{"d_mlp": 1216, "norm_eps": 1e-05, "positions": "rope", "rope_base": 38200.0, "qk_norm": false, "extras": ["capped logits"], "init_std_o": 0.0048, "lr_head": 0.0141, "warmup_steps": 200, "schedule": "wsd", "steps": 8100}
MLP neurons of a small language model. Each row is named by its layer, matrix (gate and up: input weights; down: output weights) and neuron, and shows model dimensions 176-431. Each number is 500 + 25 x the weight over its row's rms, rounded and kept within 0 to 999. Numbers have three digits each. A neuron's up and down rows have the sign that makes its largest values positive.
Before each neuron's rows, "fires on" lists the tokens most often at its 100 highest values on Wikipedia text that the model never trained on; "fires before" lists the tokens most often just after its 100 highest values on Wikipedia text that the model never trained on. A number after a token or word is its count.

fires on: "\n" 64, ": " 19, ", " 8
fires before: "- " 63
L5.gate1047:530494502473531539491541508486479493491527472512509467505511536477488513490482497502499461513551502523511477506472469543497498527476487523494510480478533507515478513522521510529495463526527488491511467482475485463513494497496485519486516505506470510527493510536529494519523517508507496488474477515475508506504498468472509529516515477530513495533515504513493477478492527498518536518485519470490534495510471524510473521544520546507521481541538528510515517513479506464523457507509477484468480537510485524516466485524477506520501478484495479472512459485512512514486484527466527517503530512495509523452479455499526511484462486529500452482482466490475554464499433515518504473472532494501477533497472479445487486511556517503481480454514549529495510484510526516489514507490517
L5.up1047:469488494525493519462493514502474520511451512508510474503512459526498446496514504499499513502506486534482475487509495540503501510473475479494543483530507489454490470536481536493516474510528506511500535459506507488528520463508470493509472507485484514446461524515524493499436503535540491521507507505535498516489482526522484524508492447558488521550486479521487485536488484511476529462517452509530510505516481494538492482531427468464520500510503464488493506467523535501446459510492490483356527515443536502521482533544489498499501533499505515532500489495505516518514525485469499468476477477541498503490512563461513540534476493495510548482504451470488533464527532502491520507453542516483511463470528499511501522501497483471496518497492511485495489528520498475478538527506519
L5.down1047:498446502478559494501492524488498489507462459431500521496468479478502519460546501495496513478491472486507475513498474470501494519546471499468514478465479446472527516497489449517428494513549478474440498486463517512505482509501522505483522471495551492531484513501497491505498484506502480511518478490508463511565505493506490532493505461485442513504492525492508506549510479479505516533516451501484531480494492546494505499506443491479470520469502512529502506500487536486486495535478469454473546508473509515501492484486524506472504503505503473507485494497502491467504515547495514496487486501507521463526474539525500521451470499507501472506467514481503522480479475530517503538505536470537598487501490482521462522509512482522507536479504480489529487441541533538449483535495482

fires on: "ch" 19, "y" 13, "us" 8, "ash" 6, "ish" 6
fires before: ", " 15, "es " 10, ": " 10, ". " 9, "\n" 8, "==" 8
L7.gate443:490506502504510489485495486483541462482460477500515526487486484504499485491505521472526483553439516490476519521519520500458532531500486491488509538522461457506469497459527479476454509486500527495456477518507500524493499474531498467507524503517521561444516503469514526494500515495499536489487537455483490464500511469475477503517509487535464506494494451506517534522501543496513502517506502491485470483498519437489521497501509486548511477567512486495514550494520459557448485502522507486532525519494515505546545492507462483476493525532506468556509543490493495470477488487510492505462536439507508509465508500502505472491509529503439501517523485460548522526475563509515519475482522484515510476469459537547500544486480511511473508443493489487486509507512553505448505458512505
L7.up443:518503536480501433435529486528540505480525498488579495495499485481516465460495489487521493480500518450476486481481503491478531436490512485519509544480465498462498481514552528527452435497516527496446491496479503530516535495494517501466482520486501510527546473495516527521529565525489470461523503486491472456479518527495512539477474500477488526504497486511487487492503552505522472509533518484502510459525540502498510462505506448452472506517534496514501510490501486532520575511485462512502521488512508487490503476452498527510534512511499477553477518503557538464533552497516471482514500485494507506526485524548482498480495494491494499488486527460532530505521492518533488507542518524500459532499517547507513502512478495518504500509519536500497504485520486517536495503511553
L7.down443:420516497488507481506454560475503482478486494531468553471532524534523522497514485464482448534523501490498497519456509489487469488506515473525486480504490499471462526494495542509505515506505511503517520483531491508517506486472476456485512493488489510432433497489490467512476486508476512500536473530484512470518491453457504477573474499519478427480544516484498530485503474491539540479448526508488479539502474486525489542516536508516451477499516543489526520506476426487509525486499501517523497530538537513524481531501549511487493473481487469533509476517505518496505476484510509517497516504490464497474463511461498489499466517479478465476482437497464506501531543514519520537508522562512476518548472499540510501454498505537470513500511442538466467491501508467491470508506482

fires on: "\n" 100
fires before: "- " 72, "| " 19
L3.gate699:477489489510500532484519500522522497499493477510487509521440469475501494499515479462503487465470502472487479543478520479457495509543505487495543519493500503504500506483498494489524491524494467501446497485514473505522497504513480480513505510483460493511520488500515475524443475535529533513503493446535503495548479501542470504503501494548541549499512507484507505479499509514474504486498515495497582549571532520507531530540513490511516497536520530534493537490484505527547510522522493501523503510482486474511495483445498534525490552518494515524512472490484494537488491490541541532482505509473493517528452482462490498537493500486508523509497520499483505483520521506457516514485473461510507509568464475507533513515530517513498499499490487497485501449477481483488530489505447
L3.up699:481463495517479487513504489575485506504510461523511470495470505495484460532485467483513514488489477544497457513474520446480506516503505504496446500498523515476490468462556479501508477499540481488496495467519486511524492513467498529518536511484456503502494504493516469524465539499513541490528488462543515508550460497502464478521509492530536528495489518487473501521497511527483466506478519489461582548498537486516513487499508491514488486523478453501515496521476480496527506529520499485530511520466479524507501485480518521516489468519507499533498489509430498529482503478530539505519529503473436491533482474501502467509496485501526566491505479501498497483509525537476504514494491473509479532537475495511535513512514509499521493478512480555461506470491491472504494542525443
L3.down699:522532478529500464468466520499481499411531476508492497487449492515484506486472502544477493485506484460490531520486480470518546506496518453526507497536506454480482473514473493494476550503469490504469486506510476485508489486484482517511486513518502506476493555505518509520524501527520521527494468494475443517524462449533462501567461497498551483534452486488489463505519449566465452499496497464501488513466515501498497516492526483497510507492475462498545488511484518476491446535461527489486461501489508485486458483484510497519482462498518499486513528525489495529491525494497488489483507493517453469477470486516502476503469468520498530514486495548478555506511476516466511497494507500530488494493517506482451507496510523507508520485513510525529531472502486473495496506496506

fires on: "0 " 23, "als " 17, "Go" 11, "otes " 7, "popul" 4
fires before: "| " 49, "als " 11, "|" 7, "ation " 5
L7.gate1208:510487469493516489542476480487511514497516503481449500507517467503489500519438491488528498528496465481541532527493496488502507523488511467501518428475522494522495525495465472470491509527475480505501510493469505479543486502497455511533493528530506531518505531490537471520483508465490532501502496509451486525507493520486464511520521506488493513512479528540524483501498558522521526461469522488490511511476475537508518489493542498502474468487491526534542490485542512537525520525504497502503462488508535482534497503494520473478500521492476529500534498469469493507505496463470489518481493550499487509478511521512503471471483491524449491505497480497540508469516499524502422515491487533471524484518524520454508516493501527461524486479522477540506477481517492548483493478557491
L7.up1208:515508490480512451463488515496522480479499502501481494447469510499441490466488494541485496505497483506504516483528442461513488543538478485526497481502464497518479437485483515478534470450502459527521490482516534520511512497515508476468537502541513488527468524502521507540512511492511522460522473510436519507464517489460460495497498558460534492500535507502489510488502521530494493472510509478442500519473473457526521546548497466482528505510492537524502493522460504523535471487543512501467522470487459500483513443491503498534491510509483426475464535479494492519471486464481509526517494475506507491527486490492484513477522485488474462479502510515508487529534515549490481507528494517490510487455486513489441536477492538506488492503517523521504467512518486459550494497508493
L7.down1208:483493536491541514497504525480503498482485494485509517464482529512528472548512522488476489504522532488521523523501461519510501478480496493449506496515442488468504496470506489473455477507534495517505449485471482518482464491522484495480440473521482471481496520522520501503536523497539484521464457561476547490482567555511502506515494445503491507497513504522496484457489474524474516520526511521493514481492479514502513510495458479537484447490443520509505509500529462500449462435495497477498492485516540515504534455533471529544502536485493468494470488458518498486495508439522529501524514460453491503488510519459479480490525492533498523503484476562500506516495475540476546533498520505505465498482494488482487492496467491448520479499474505500494478502494509495479527488526470

fires on: "\n" 42, "s " 9, "ed " 8, "ned " 7, "ing " 4, "\n\n" 4
fires before: "- " 25, "| " 14, "in " 13, "to " 9, "on " 5, "==" 4
L5.gate206:551497520507472523455475540517462531495497510507549475524536521523498511488484490491487499458522537481521483520511555503494511492498497537468471526475514488506500460511493484467488501528496492489511501532513488491498497536514535467519496544488494498494480529527502527469502483552529511519579535506482530545505505522493497534457536511468481444513519504493474492503487510462515450499471573501479526496485454492497514475468479497465468507522468510522546437499480487532512466478484487496540524530490496517480496480490462476505536482491481530513472502500545505520512499487547503518542488492484459492500466548512533547516498513518533444507498494509526406507505467487468529508511456505503513521481468451520447519486478502499483538502492457530488530498488447496539495489516530
L5.up206:477502495481484509517484500522469497505487485481500456537492571495417521509452510489515473517500532519482476540465481467548514492519505498513500518510465472511477474492499442495496494508489486484472486532516478469461498469533511552513522496475482515497514516493473506456511551491542529484531518447509480478532473523492532464524450503455524522513470478454516479445500506498466517475504505499489521530464477454529513507519561493497501512510509478496523516503496511463512496523471518488549509505477488479504539422490493528500533585495492529468504491489484505466510515500526493507540512550498540550466508520536512500496501488508518503513507508511473529510504518504502489496502472511484499530454470498442493524500496465504490471523509481529534521512525494493484490485478521
L5.down206:541516480516455483493479460500491459467506521504467546549512516490502463541531496470524481495506527480437495483453521503491510496481503522517526505487484507527465479490496515516496486510480494493532481476510491516507502503504493506520515483493502538549492513531495502452484496495497498515509489483491485488450502502552480505503494455509463482537502492517478503495513533504501518487563521518503500511506503493516486481460521499490520508452473478495478494538489474491513512479507506512486492487520500479484526490475569505451551453495450532505550481502481510520464533506525533500468447504498490474502509520479502487529474476498532527499516503524541490521490480517477512492432463514521465474453476514436474486497513514497502512489465463492466520482460480470478505510499488

fires on: "Gr" 59, "gr" 41
fires before: "um" 21, "and " 16, "ound " 13, "ound" 7, "av" 5, "and" 4
L3.gate1074:533500484479521486508516500503481485471454500510510506518492510450482499496495484521479467494543460505475491509523544517501469528524479510491573504475476526506509527507542501537511484514514454493481492491512465490489552506500501509549575478498498484463465488476492490480499540493492484480547505528491505531475493500525489484507464496485510466438518501465497533510501528471475495485479526451533510469518483523491507472509492500499516474478512477547540529545503486475521520525463526493494485502477520536501478475475489474513537488475450452534477505546473501487493512471480563526504511501522487483529490540525492539526507462486482507531490506514545487512497439481525432495513495465464514497480521439485526504515459567491476519497499536527483520495472478530521523452508532
L3.up1074:517420489489568443493523489462454466496494479512495509517518506463521520472505491505454512532506501505464538489492514530533466523507486540513476510532490459516465484539522501498523457495418528535513502509492445480510514510512497506539497524515480551523497514438535481529513506474504496492476518507524489516484489510514490510499473557518482490487529515474500494533509524473526515459529548454519500510509465491495479507553500523515439513500514500484500531513497563499467513529466525501498488495488501520455454487533467499486562514542489477543486487512505544525482507497533496496504485502466480490516517489504510516492507464509482536542493507557479496508545444498494488507485480503443522493548501472514499554491492523497507532450491524493496542493496512487488512504478521
L3.down1074:479493508530487468516552484499479513445482486546493471480492500452487481492467537496511516536538500499496543521460527482495497494519474482518477515557458506568538481492515493478507511466469511522527524497514498508466484491508507492566486461469481548487471460498491484489498465516503468520471493476510490490503509476522545506505506511485524505491539458488490509498520513482508513538514539487458530500527534519497471527537490497501480542469458506473512516540504504516505472511497515515495545523445482477478491546526531493523492516478465480519474487486462501490486499496511493480448485485535470526508529539447490509473490485518445493482525519539514529498492456491547507507476516483464542497474520487540530528542475540481539501489523505502485473496486489486500468488502526

fires on: "Ro" 29, "lo" 27, "bro" 16, "Jo" 7, "comp" 6
fires before: "ad " 12, "ch" 11, "ad" 10, "th" 7, "an " 7, "ther" 5
L4.gate16:495487523496527495493484477529512489482508553526524484517474517482486497523485518504523500499511503496513480533494503544510473476514516444557468468508416478478484468487527473441484560563487478478464523534471514527483538500525513497518516457493547489501494505506548491515539513540496508505517497512473522524504501426501522476505496497524482461487506483428523475470459513502546467488496499483473527498529491530444504520510502501477479502519514513488477508496535490464498478478503466518479522534530476494505517491491494502516540495500519502495495482496529472486533450514545490467493504519502465499485477531490503488506494526487540488452538524499491494469462498502471501506511514506515450492493470533517497559505532500520523480519521477507498485558489497481541516505526483
L4.up16:523502473517485455481515490500497551471530528483449472493530492503509506442500493494487472450504494522476506468480520490512508545527492504532446491488468515496521521496465483451516472491525537494462499531516499537514519486516513474522467524502488483525472529483543537531520507493535495512508481542560541490504523466463528483429516494516491522510514517484532478494524507484509507517508525482543477516491511512503515505467512530504481494469474510475475490496513498505502541514497502488478556447449474498522506504507529531534547485528475476493533496494492523509510476411522502454508470492581488477494509503472549506471517476474514499503500487497476491537525501465481495514505499500529514473499495495467512477507491506567486474436480495569469491505508508497488520483492511
L4.down16:462455508553492478479506475537522517517484503487541482518510455467507531487518507487524482507544526517515477525510512495495481511525495535499465514494477519557542530509510491455511527493510502481471497526518511529538479495523512475517461494546543537516512515518522532489493545516530476502484499518478521512480466508487556494491521540498527478509492520456494489522482491531480508455488494495534491492496493487501497542513527557486499495478474492483507511504481469454509516480501517560485485532453511515506538467520542490533489444492503520474527495511525505516499457503507468476474510553523495497513462519539509511501526465472483507486495495534501489509472457501475509553480504479543539467491522466532507470503508511532550477492557478515482543539521497508535508522543513

fires on: "s " 15, "als " 15, "one " 10, "otes " 6, "time " 5, "place " 5
fires before: "| " 36, "|" 11, "of " 9, "in " 4
L7.gate83:500482500465508461533535527485513503486506534515520499486524484485494516496542510446499441505496508506504511460511511493490471515543514490429495457454505481463478488524517526501465495518530521508510504510503481496525490467459503486501516527514501481512475487497453551490496487497494475496528454532506473500476489497507455469567453519453475555501546512507488494526547530506496507487477532494534470484488500532497519508529528477486499500521518493521521494490479517524499547512489531523526471505542508478463513477478525462502478569472479541500487498488552514557444475513523515509511470505494508499483488516548467464504465522514522501506514497519515549514485508497479524467520475448477536491489524526534484518540508519500490503504501475523537481506556457505505492460540475
L7.up83:474513528513498488561526506510488486521489458491493538538480520465511450473507556449473491482476498518499508466492504523445468503498542507496520495496515489534494532482524512495573478497514496515533513496545529473462517502472539488556516523470527529527470461454545494499564521539475532490481472511481510505508535459520476479562544553503465488496493461523534531510543511515543450528462505512544513505439504451528517543516485464508532474465507502512481511491475513489530499472542455514491504456496519507500494484515536485536482539527490480488532510498503485556476502499485513507486522471487481523500530519535520514496518472512501468501511526478489516476472490521495491516459522527485463539521470489478502479510470520526490489512505442511534518496531463471524514498521530
L7.down83:480519540499503524545522519472462517508509480478533533566462482495483492510484527483517492492473503461523498560508514488488436524503480481502475510464494470512462497489425527500483520504517504515504564524542512511456509477475470498510501510501483519473457486512479503523507513491438497490546459514490520499534523510526461495523457492511491516540522525481494528494523514497534489513470475498492516479491474496512509497465508490468484473516531494452525546509522498476496528462534512515494508487459539558508495481526516480485492508512549517503511450464506529494544499460502494517516506491513539521496447482495489539471493494515492460519466473491497530484472482487477556493506528479499509524539498472472449501440498475472534516451541530521516498496494451509509508501500517

fires on: "0" 38, "s" 27, "7" 7, "1" 4, "6" 4, "y" 4
fires before: ", " 27, ". " 11, "–" 9, ") " 8, "\n" 7, "), " 7
L3.gate378:511478478484520494504489464468447484469458497513506522446523561553486581510510462505515522475490486524491507470526515452471476485513483476499476538513476505507506508497519497481508507488533460524490457526450442483465539496506481474531500522532522502520535517451460536437519494531477501493477485507472500469491487517465484474448487528520495490480519511504524493491506506493486514466466491470546476483502484472503486482525545513487493474510526467492474547497553490488474488484484477500469521485504435492525504489487504505531473501473505450505529506523457510472495470509497519510518547526471527512491497519464464489499480476517536512487480474470507480495492506522487510518484524512478553497454513489473522493502512505480485521503489548504524536484494486508463503486536496
L3.up378:468528490524520535470476485541518496563504501492528500479523474509514506459521468477403540483481468476498525494487488541513491489542509534528493501507512502523474464499511466503446493516508536494460543516544465503527502503524505462529453466512492507487485472533502509464486504498551508521485550540503509488493509459517530500486474521521519519475517485525512476482496513520526521475526482512483473492477505438507477467480504475446555488512494512519484477507451500524504518475479514482517511532493492491459492510482466517519516488439495560536507541516494473491516463501503489461505495527510494497508501487517499502534528464527517485517516523488531437554530529519517473527517542515468542516511492527561534489469507482529517507475470486505540500502539510488519503518481458
L3.down378:525507497488551525479482551473526494526459528510505544488494510523514511456472543520494481540526526493516507461464503500494502463537511494501467494545514465478504514498508439547509516514448520488530475503549515512538518496504492513475477460509507490491486556495448476484479525516559490478508559522488512488533497476514454500511509535509488481523472480494490502472486537507498512500519474485495471492491466497491492515517516484521492483472536484492489503496481498487454497462528484503503499502546509542550534541478509486506520533504477473508497490482530516486451525523457509539491452480490512505488542506534508468459456529530511497477519490523531521477510526523537543452536518483477484512491513505457473551524482468474517486525499476526499547526484538434528482555516541

fires on: "\n" 89, "- " 8
fires before: "- " 87
L4.gate899:528505500460458509517503497437539507498542470458487482497491474511476507561514488497477509461532497496478466530481444539474487526507515496486537516531526483464533459563472499521485484501510455517459463491554498501527497493525522533504490563487469497473494483504488482464503446518485506473549538524498530503560475518494490505514468502511504553492527492431467501488495502485477474484472485492494551484506509501483488478517459523513511540510488456539559476503491520503519510514531490494452517521464479509485496467502490492468487443496487490514436482516484514514468492493489510495509507478476480466494472505501496507524497484498514545506501490528498479545523475502502515514462471549488492534468482517479534503482526502517522507474514504501513444494454569481494475452504523
L4.up899:468482507550527461457509513521501483487524500507484514513480514493501479499515527481494549482518475461508498490539562486463514488493505524511519478536504498484474482478508456522515549501525472568478512468512483484494507509503481482486439515513492507481447474480506491449519548489512514553515511515537450473576467487506492539505483510543504531526491492476528503526497473507512465523512506514552532505536546529501508514496480441519493501536484496467544497508479488518521478504519494546479499496435493522484483489496486478472533531456490507523518507504454493494565519465492527524497515492452488541486511505477456529510469498533507482519500479549496498493521513461496505525470502494529505488509520511494492525499476523505502525496473492518480528528526530497490499500501509
L4.down899:559490500529463472478461503493499465519501502517482541511517512531512560481499476540495474529543507503500453530465502507533509441504492469500500509482481496523474508524509446503482486574535506507513522524503470506502536455433498546521507524499467492499498485500489492488526484517494558496485505518503499485543457436479537493486440488516533481496505491463569468478520474496508490469466543532490522563462507531518531514510502484498498492508465509527534479497551513514494475520449514509536488516532457493491475513483496512470492472457475536510492514515450499473466492526522488481488520527513486551529471524499532509488519506525547515499481490525537520448503538507523504505497508473502484527521480463493469475486467519513476477458493559479491478494494502510466513525487496

fires on: "| " 43, "; " 22, "." 14, "|" 4
fires before: "0 " 23, "0" 13, "−" 7, "1" 6, "00" 5, "+" 4
L7.gate560:503557450505515483500526511493496475506525512480469504486478504474534463506499508502486490479543493474465504459464465513552477485548510534530471531543509503472497517509462536484529473508479475500469515527476536520490466511483478509513509498474499462521509538523488512510547515479486469506499507489498507498520452480481553478493505491494466510520500507492491511536518484505445485478553503491516476508482509496531541513522505509498465528501514463508491515509490529489574466493520500565500471518510468511491535498465501488521503460502535467515484480455486466475463541512491526485517485475523512460494561548506507496558536549520484537508495507479504497516507535459474490485517523508519495490547513469516487508513466527511479488484501448470491489412473461502472505494476496
L7.up560:514540475461492522485519575484463511544470488508487482460496476524537539499504465507502502517494486455502489535481552518516479451530512515519501505526472494528526486541467509546468449516532437530521557538497501484538463473523506479485459487515506501532531552508484495436509498532503514467491482496470502439536537530520521476502483520503456482498526474503555493491473506487488514511502484500487512556523548480503513500509524479500510510551490507503506506468515526485526477528500520478475501536501507484508539482496502498512557534519562496515517512489460507472542497471470523524497466521541540500500519471504462502502493495494501461523517503515547510490540511489520500498531523484468509530514487479542479512511458518476482477466514460493526520512499486530510502491526474
L7.down560:486481523503470465532557521552515472518469507506532467483549505518514538523494515528533477464468530494522500478483522508457475516477498444499478498471459514508519518513502484515507500448511489490495532519494464530509480531482489470497495482515509508482538476509505482525500518475480488492468496487497483495545524475500508524450458506501466473498502508499537457489509476493457519478505491489481531478521549498543499508511544559550546503479574481546514556489488490507532511518536493467521518522498484511484532510525489522509533491502536509508497510523527467490476466554463531543491485498496486476511499520521511447491547485494482503523529478451481521477474555504472500527494460510523486489530505517495520503489502479503495493484490488437474512508490528524493516517482480

fires on: "of " 64, "| " 36
fires before: "the " 33, "−" 7, "3 " 5, "+" 5
L3.gate212:506532475527514475510496495471505495514468519501477509517455494482483516451530458502519493467502524502465479510469454501549471471525505458469491458536534534484500501523542502493539457487488482515491518524502513526513545494474512474536478584501550504509484477512502474522487532499505509521502486493480507487470496509561532478487475508513495522477501542518511533512482494476485507522508534487495501501491474477557486507442518482507553503497539505523491527465526508522513473502478508520514506469474481511516516504502513525535465514491482524471494503517456512523460466431463493472551513475513511457477538518481494507488505495518499492458485519481479471521500469500494494524514526512518495529511521485495521481519500502520509541477514481458583501487494482450497516515476497
L3.up212:472511517521508513508514494517464540492509474520483487469531474512479536470565464529503493515573489465489460534500504495506496482562522501475452474538512510482493505508496529492521478498502484466508542522484512510501515503502498543527459548549547442517502513501518463471516509510493522513485478482476525492511505509525528438498483554467511507482488507508501480518522525489469504534488511472529502493516470521521482535445503491505520487520524483531481516454492534531479515532472486525500488489486468492510525507500491521556452525511528503501515478470457538511526417477517510487547497480501473495479521540539522480541529492485485507481447544489488504527533501540502499511508482493468502512494517492495472486527525521563514554474525457493526513484492489445504486505482498
L3.down212:473479544483499498509485514512499513498543467503501507534525516544470497524527480485458509495551494459493493535523522491534482492542546486497448511513517498469493474521495505514522517491471507494527500537530486496512497501515497475491501513494490499504476484470501496488547478458506558511514502516488536506503537492518551538469469534508516459501494466480490516487527472486505500515472474526514518502527474501559448525451461451479490462545529512495514502481494537505551505514460477494457466508491528518464515514508477564539532521468506505494497507478487460511502476506493522501499506480535498473484492461485483512491543480488478461504468534467509507513472506498520500545532500487533518555498491452479482506570509534535536505509525536535522466497510523486509448455460529

fires on: "\n\n" 91, "sit" 4
fires before: "= " 39, "==" 12, "===" 8, "e" 4
L4.gate558:515550546486534489474468504548504508494486534483505511531488485502506461489524514476490453500488504461503453490544494490515493479526490534508495515517452530524493452495444464526452512507479492492531503527502500542511507495506462475545463502524495543476464484490542508492471530506486515493489452443522546493524500539506464490462542493494482486491482503545485480494519535483520477542520511529482464489527439501511495534484505542492501497538487470478546496522499494494499495541514546466542529471501469484498469488503528472509482500500491507475447523509479455512485535484482510510505509481468482513522537471431513520510529506472481478544441451504498491520478534477476468520479504535494499480484433456465482472468476516495516524496496488503484500490497534531492451486500511
L4.up558:493510464505490540530520504474509521451480474508493499509498508491461502485469494477509417534518499475491516513478529489529510453467481471506464478556560516498503433532500499489498493459517448444486496535517510474495514506556514489479519458507516512518507518508466509475492491504488469505512518452489483483470550517556469545514493485500469483527507495511490453506453488514491480489490513496490555442508485471527504484476542547526481497505502487523534451451477486505475478467486502508471534488529467560530493440481500515477511503505475496490515504485509467513540517460559523534491481453478549471505499513540519507500494481493471505463507463508453473530535499493517503520554422471499472525463497511501499489516515542501484519524511549520495496541548491487506495473493507
L4.down558:490521517485489524507506486542485515473530481511466511519443498499506504504479445503481517489510508471519494472515518470506515541515547500543497498466513525507522510527518507443473524522477495477493480532493505486524512495486530488482493489453503518513471508479509503489510478514504468515471475485498472474505493474495516532543505445488494469540473466454469484506487497496514475502536532518520502543520456519503471523504486494509552496443480481510521512508499491519540478529517519502517489467484512514505521492481515495526533504529488463507507518519450511500513514504534533494510499574509502497500516555454461517525513482474476479495488475498501477502498517495484539529477470501520519471519487522492497475488493521552522510499510454489447538519445475561514511554503504

fires on: "Gr" 62, "gr" 24, "h" 8, "on" 5
fires before: "um" 21, "and " 16, "ound" 5, "av" 5, "ound " 4, "and" 4
L5.gate362:440468507514474518483490544480442525530513512494523505480490476468499495469511520503481524501508530508486491534464538508469513546478483485443488489491477540518502528474511518522456514496448438516542496498516474538500503518487521485501508521576459552548501463497488493502515517481473497486542525492501458520511475524514502494545463497474477494530530497470528514552498486501458511502531499481507560491483512490494504487505533486483478504486480461491535523490528504532547502454508493510526493480466481501464481487481500510516463501485479473537515489495480518515508522490500503454509495490484482474523535468461507529467472459509457501469503491487552477516538507445499412499524527497543508526485503459547523533524536544505494490523523488483469494486473534527437510492515520
L5.up362:497502485455537523523517494480504521542419477487513487507512513475502459486550486508542479511481535522495461506526532486502477545516503504489477504493515472502518496538524517531499492437517488464478505476502490476505514524435520491481464512512493552484457507522481447485489499454512482541502476503492483507468515452487501474514498497489527490475525487484502518456486474519497469496509504449533534518500494501501471510508497486466483478510533495523538519516527498501491477535502529489480447522516487487473516508460527516520464486516483484525526548508516488541511483480524490489487452507507531495530492511551548543477510533485480517485547505533470506492509489477480480515475485487541525469464478456467466545495483511486423520506502471533509530557494552490480492473527534
L5.down362:500519525502502478477494481488479514463527499542494483493501485473509480518495500504450493507522522460513535509491528531513501497500513485516512506502536457548473487504556533452476500477483521499539565519507534514501478473512535488516535480458511527471478486476522505495478517485543518521468500528479517471487524473491533460507498485494509482545495489527505508467473511470499529535530493510500447496529465526473476538484513527490487525490492477525521526520538495462498478546485491535502470517486495515472515487503500461517471504466520495494466460507488530505479473494534535523470505491468498521500540496540530456520496487489487493483527494511510529507502480510458523535520497471527476483494505510520548522475472498506481544481485502527489458458509480459509527457543535

fires on: "\n" 100
fires before: "- " 100
L7.gate785:524518495495493547481498493477465518447537535518541484523515498502522501514525494487478524501526547475508550525476509549515495536473500526489519485483519513491491555522476491493514432499508476498506505536506479474521484452524525498523463482489543512485471477503541456526491492496501492493551507503540528498516450509501503525518475471459516551494474505511490499541503517518488500530522489496498517495482483535518531502538490569495465535524512489510483516514478493488467510525501479488500498475504515501452525482502502442506500493483515532500522486489506458515529483490484466505524516506472539487500534520451491480524487495471495465484473511480489515453550460482439516497496437501476455526470527509537500495468488493520510488496507509470474507490472513521507579517488502
L7.up785:520481477517521483476492472525512514515496488468482483487483502471493477490474521491462479494466536502507504507491526524517475521485478509507484465491488491488474454495513487499459483476518491518485519489561540475489464524494478501460509521495508494529455556542500457501471501518533485496501519482491523476529470512465489489503509476529504530535504485518561510474476489505498473502469465504503501447548537496530514512495495484531502449474536511506541462507496555521484436574495456491528473517503489448520517474509502475518477482529516524500484500527505529509480514460456486508462479516489503457499462494445538474418506460502516529508481486492494535526449514518506458503491536499514551477484520517476490523518469512505513513458514493533497489511489493466534514533523500
L7.down785:527486520531463498490530472497483496488533500509469529520491517534540501501496501481461496480551495499472512530481512501439522477489571549538506507509499453487499535536482527481479500500491474472490464487486513517534522482489543491509489472505500474487505478482505489488557480519502482469551523549496565475523507527511506528504506451446499492528524479514520536478528459467511508477493451506508480504490528483508549515517475473493533486480441510489499487522471530507505476506489499488479499516491533480496522551469485502491480518495493529463508517500492527547492474525531509511523501519469486524513482477503479522478512488515478534503507499508548478524494481510523510536488497532486483517488499476504467543509475553529487488504511462497517492530514559520531483498482529

fires on: "Ro" 36, "ro" 14, "Kingd" 9, "o" 9, "Arm" 7, "Eng" 5
fires before: "ad " 14, "om" 10, "ch" 10, "om " 8, "ad" 5, "land" 5
L5.gate118:522454506493547537480505494519470517475473512503527454526498546516472505512506501485529501485450483504455492507550477500508501484499539487525549514462477532481499471529459491443532530516563484512518523463531478508501496528476510501434530503534482506468485516445523459516501413461506488500530489533483513511498504511504516518485494460501461498516493482466470518518504458496477503501503502496561479479494501524473479477511528530520541491466448515455485476535544524479528486508525487512515500529498532488515525494500510481524492479498459504485459520517552500495509508492535441500475527514488503467534492472480472468477486499510522475503530542460436505497479490488477495501496462539504523454524480498520534480474569521478534474509465503497462501481483500486518547481505538
L5.up118:552516484528516490468513477469483529553500546498483511498512516509507519490461504479501516486461585517498564479497517540496491501515538445508488531509504533465500482522500539480484529499532494502509492503491495512493471464541493439483514489482506541506490533486491556461485517508531524535532537540476478505471519506518510500547496510530489484522532543501507484505510487519496530498517498493486532523482520515511485458486469506515505490501496499516515495545487457493522502500515482542471485503489512485500489542500530503459536497456530522531496487476510460503488497518471491498488540521515543461526499488561554491511481533518477501519552541483459511521492530500483517513477537503514527535504486528523533550461506503573508511480492549493499482508487521521502504500528495
L5.down118:538520515510519470439504512506523487531513483484500520509473530496535496530504450508503505534515553490533550448510486518508499533490493469541486537482511488496484468498502504502493515517520510464511494513518479470480490517497548468476513542521489523488531494481503510444494491506495478505485512493517543493551500502476494525504524477470499460530464538524536479502501528543487497474473548498495523534452519524527483555527475513494499508542500477499513501537506539518524502517492506522499492501443504521500494500482507510528480524442534492528497477497503483539553430470509503483487495508520554506496475520530496495436501489487521487490525461511447476556524471509502504494543520501490461521512518477509507517545483499524505506503536488489524480456522493506511498522513479